From a checkpoint of a small transformer trained on Wikipedia: 21.9M parameters, capped logits.
MLP neurons of a small language model. Each row is named by its layer, matrix (gate and up: input weights; down: output weights) and neuron, and shows model dimensions 16-143. Each number is 50 + 12 x the weight over its row's rms, rounded and kept within 0 to 99. A neuron's up and down rows have the sign that makes its largest values positive.
After each neuron's rows is what it responds to, as a language model described it from the Wikipedia text at the highest values.

L5.gate619:52 49 43 56 68 62 67 40 62 76 47 52 61 38 48 55 64 61 38 68 44 39 54 71 46 60 45 49 58 52 61 48 58 45 59 54 58 27 48 50 63 72 43 46 55 59 51 56 47 32 44 62 45 54 20 56 48 51 59 44 65 42 51 48 42 53 46 51 63 35 51 65 44 56 37 52 51 58 52 50 54 31 47 64 21 38 46 29 32 44 69 55 60 64 41 58 58 30 27 43 43 35 43 22 47 39 49 44 66 40 39 43 38 58 64 80 46 59 58 33 51 43 44 47 45 55 49 63
L5.up619:49 23 54 42 59 36 53 60 51 42 76 74 50 61 58 51 36 28 44 50 70 53 22 53 68 53 50 50 34 69 46 52 53 43 61 66 59 74 31 56 52 47 46 63 57 38 49 53 64 46 26 66 40 68 70 39 22 20 59 52 54 62 53 60 38 55 46 49 61 54 41 60 43 49 52 46 62 58 40 41 58 52 52 59 47 49 46 61 39 58 41 46 42 62 66 49 24 52 39 14 54 45 46 69 56 47 56 34 60 60 42 56 32 72 16 47 33 57 58 38 46 49 46 31 64 55 55 74
L5.down619:36 56 58 66 76 38 70 53 54 52 57 39 33 32 47 73 40 50 38 72 43 63 21 55 60 32 46 35 50 39 59 42 45 71 34 58 51 56 56 62 50 30 44 49 77 52 40 62 57 36 39 39 67 62 72 42 43 50 75 33 41 41 49 66 32 27 39 38 58 60 59 40 51 47 49 58 73 57 53 61 62 49 55 59 38 59 40 40 51 66 69 66 62 59 50 55 58 42 43 53 52 48 37 52 45 44 41 31 47 69 39 43 53 48 35 43 49 35 30 50 34 41 76 55 70 66 55 52
Responds to: Date and number onset. The first token of a date or number after in/on/In, mostly month names or year pieces, as in in December 1919, in 1900, on 26 June.

L3.gate222:60 60 65 37 38 27 40 44 19 36 54 47 45 52 45 32 71 57 51 49 67 63 51 43 55 58 26 45 39 57 48 43 37 38 40 46 57 49 32 46 62 35 45 58 54 49 48 43 53 43 56 54 62 78 47 52 45 63 51 49 36 31 63 55 46 69 69 58 39 59 15 51 44 50 49 53 41 62 41 77 53 37 59 57 59 35 45 45 72 50 45 65 27 43 64 55 60 45 59 51 53 46 38 41 47 40 62 30 42 41 33 61 37 31 41 33 43 43 58 47 41 56 64 67 50 76 59 49
L3.up222:48 73 31 52 47 33 44 44 43 62 39 42 46 24 47 53 54 37 67 27 43 34 25 43 44 50 56 46 58 62 33 61 47 43 40 29 62 67 53 50 57 54 61 60 41 70 61 55 71 32 61 45 41 38 50 41 44 33 32 66 49 46 72 50 40 30 53 46 42 34 45 47 44 31 54 80 60 59 33 49 35 37 62 35 62 66 46 48 37 59 38 60 41 56 62 48 52 35 54 56 45 56 63 25 49 61 35 55 48 46 36 27 40 38 65 45 37 43 67 69 56 53 54 62 62 51 42 47
L3.down222:43 38 42 50 64 47 63 41 56 63 53 63 43 38 57 66 23 45 51 69 30 72 48 70 49 49 65 58 55 58 36 54 64 77 65 49 30 61 81 46 23 65 38 53 46 56 61 61 27 40 42 54 40 56 56 56 79 57 50 57 70 60 42 32 56 41 58 75 56 38 57 32 62 48 65 48 78 40 63 40 55 49 53 54 39 52 56 38 47 42 80 56 83 50 30 52 47 52 66 55 53 52 67 52 61 56 39 60 52 69 57 47 43 52 45 41 57 62 25 54 59 42 35 36 48 54 42 38
Responds to: Mid-row table pipes. Pipe separators inside Wikipedia table rows, mostly mid-header after column names (GF |, Votes |, Rank |) or after numbers; rarely word endings.

L8.gate436:66 40 37 39 52 70 47 50 35 53 62 48 42 44 66 36 67 57 28 38 71 50 61 36 51 51 55 58 42 50 50 59 27 30 50 56 55 51 60 56 36 50 54 76 44 35 64 56 62 38 49 54 42 49 54 42 44 57 42 53 47 39 55 41 39 56 49 55 57 55 53 78 47 56 53 62 56 28 43 58 30 68 52 64 60 42 23 46 46 40 52 37 56 64 35 45 62 49 46 55 49 28 68 68 52 58 46 59 57 42 52 58 57 52 39 54 42 59 50 25 60 51 79 50 73 44 51 76
L8.up436:22 45 57 43 42 48 41 54 54 44 71 40 37 31 56 47 64 64 53 55 48 47 40 41 42 23 41 47 30 44 56 55 52 56 59 72 66 48 49 51 65 57 51 65 61 49 48 48 48 51 63 78 43 41 57 40 21 67 74 56 55 22 50 78 34 80 62 61 64 54 64 49 52 60 50 58 60 37 43 57 43 67 51 56 69 52 50 25 54 50 67 46 57 66 39 45 58 25 60 36 54 49 62 56 58 53 38 54 43 65 41 58 40 31 29 66 57 42 43 49 62 45 46 46 86 63 64 50
L8.down436:25 56 73 60 61 47 49 51 41 43 56 28 47 45 47 44 64 52 48 29 50 47 37 49 31 56 55 71 56 57 39 50 34 37 41 38 55 44 47 67 50 53 47 68 73 55 66 53 41 28 62 61 51 35 46 30 39 52 64 53 63 36 39 80 26 64 41 43 46 54 33 58 14 56 35 57 53 38 58 46 44 53 64 49 53 59 53 43 53 57 60 38 77 60 44 70 32 49 41 40 59 42 48 56 55 64 38 68 50 44 51 56 64 26 43 57 53 47 57 48 62 51 19 49 56 62 46 62
Responds to: Table header separators. Pipe column separators inside the header row of Wikipedia markdown tables, e.g. "| Year | Title | Director |", "| Party | Candidate | Votes |"; also semicolons or colons between column-like field names.

L5.gate462:50 55 49 49 62 52 11 42 39 54 55 63 38 42 56 40 55 55 49 37 58 18 39 40 42 62 54 64 51 58 50 77 46 43 48 65 37 35 59 56 56 55 40 70 54 50 44 59 80 56 59 55 46 50 51 66 47 57 51 43 40 35 40 66 63 58 42 47 41 36 51 57 57 62 57 41 44 24 42 36 41 59 59 57 50 38 85 23 49 52 36 44 31 45 52 54 55 63 42 22 42 54 45 25 71 49 45 51 69 63 52 59 53 42 51 48 48 61 28 45 49 49 50 67 39 62 45 57
L5.up462:48 64 57 34 42 81 53 51 53 51 37 44 54 42 30 39 84 53 64 48 59 33 74 34 54 45 29 46 51 63 57 50 63 51 66 51 20 57 62 36 48 57 23 50 41 52 59 59 63 66 53 51 32 61 59 60 47 27 40 60 29 51 52 53 63 54 55 67 47 37 42 33 38 57 49 55 66 44 50 63 52 45 56 45 53 45 35 51 79 23 17 47 71 51 68 50 29 53 50 51 33 65 44 62 35 52 33 41 58 52 37 47 49 48 58 50 62 57 66 63 44 42 39 74 71 62 26 46
L5.down462:51 50 49 42 56 43 65 41 55 53 49 45 42 36 51 73 47 45 51 60 57 47 29 53 30 69 68 57 51 53 42 45 34 42 45 49 75 46 51 40 67 69 39 55 62 50 60 35 52 46 37 40 59 71 65 29 34 57 65 48 52 63 45 42 39 51 63 50 26 60 59 61 61 40 49 40 62 53 35 23 62 59 60 53 23 58 38 57 30 81 55 76 25 56 47 23 48 57 47 47 61 43 59 46 41 38 52 46 45 44 39 44 54 34 41 53 28 54 50 40 62 26 68 29 46 37 49 56
Responds to: Table pipes, paired and. Fires mostly on | cell separators in Wikipedia tables, often after scores or headers (1–1 |, Score |), and on "and" joining paired words (produced and hosted, Cast and characters).

L8.gate462:24 64 59 45 71 37 74 67 31 45 63 47 64 42 71 35 68 49 54 55 43 54 66 74 42 44 74 33 58 46 47 35 47 56 63 35 51 31 37 67 43 51 71 52 71 47 52 53 42 42 56 55 66 39 25 62 49 56 54 40 42 48 52 45 47 39 61 21 66 34 53 53 36 60 52 58 67 28 36 55 64 55 51 49 40 69 50 59 38 60 59 41 70 49 62 57 44 37 35 30 58 39 40 74 56 38 42 72 56 75 62 69 53 45 30 58 53 40 55 43 46 54 33 48 47 50 53 50
L8.up462:17 23 30 51 51 53 64 53 54 28 42 63 39 47 53 69 57 41 61 86 50 64 44 67 51 47 31 34 55 50 65 50 77 46 33 54 49 45 49 56 52 56 68 53 44 50 84 53 31 51 47 59 27 30 51 48 52 51 68 57 54 57 44 46 39 45 54 63 62 65 48 47 59 46 39 60 53 63 47 52 46 45 48 58 30 42 74 47 39 55 35 80 43 81 36 48 44 75 49 83 63 54 41 49 54 43 47 40 31 38 46 42 46 49 37 58 54 54 46 36 42 70 73 57 36 43 33 76
L8.down462:57 54 58 39 33 46 51 45 50 45 52 64 60 56 46 52 82 36 43 45 55 38 40 44 44 55 45 32 58 66 47 52 44 15 54 70 59 29 70 54 35 56 56 59 52 27 46 67 54 58 48 67 72 31 40 62 42 46 44 34 61 53 52 30 37 69 43 58 66 40 72 34 56 40 48 27 67 45 47 47 52 41 47 55 58 53 32 46 51 41 59 36 55 47 57 60 43 32 25 48 31 27 68 37 35 57 45 46 57 66 47 55 53 45 37 56 41 57 52 34 48 39 62 57 48 53 52 52
Responds to: Year digit tokens. Pieces of four-digit years, mainly the first chunk like 201, 202, 200 after in or an opening parenthesis, also final digits and month names.

L3.gate270:70 73 57 47 57 51 33 43 57 40 32 49 50 47 35 51 49 41 42 47 28 37 28 59 57 66 56 50 77 60 50 52 39 49 64 74 56 74 26 70 53 41 42 40 62 54 52 73 57 56 46 44 47 67 58 40 49 36 50 59 62 44 51 34 34 40 72 55 52 40 32 51 55 63 43 70 59 70 63 31 62 42 53 45 57 47 52 56 63 48 23 43 40 33 53 43 61 50 47 49 47 48 60 56 60 50 61 45 40 50 47 43 58 64 47 62 49 37 56 34 71 65 10 48 61 34 44 51
L3.up270:45 40 21 31 55 54 58 57 60 61 69 59 43 35 35 44 53 40 48 52 39 47 61 60 72 47 39 70 34 46 48 58 53 60 64 61 50 43 48 52 40 47 60 51 47 25 43 70 57 67 55 27 52 29 39 59 59 55 58 42 53 47 55 59 68 56 65 65 52 66 78 54 50 30 68 47 47 34 47 50 77 65 57 61 54 64 45 62 73 63 65 71 60 69 59 45 56 76 41 76 45 42 56 61 51 38 54 51 39 72 47 48 48 45 27 55 29 43 53 74 65 33 46 52 58 59 42 47
L3.down270:50 51 62 56 44 55 42 41 52 28 51 36 45 44 50 50 31 38 64 55 59 58 44 48 48 65 69 41 31 57 52 52 61 40 45 79 62 44 52 53 63 41 58 52 53 62 49 45 36 39 53 71 70 73 62 64 50 40 56 61 66 42 46 42 46 48 37 46 47 58 51 42 44 68 42 49 39 67 55 29 35 36 50 61 47 60 39 52 32 58 43 48 53 52 40 60 46 32 56 36 28 62 64 39 65 68 52 18 46 33 57 63 49 58 69 45 46 43 65 37 40 55 80 46 46 37 42 61
Responds to: Slot before a year. The space or comma token right before an expected year or number, after in, early, until, over, month names, or day-plus-comma dates.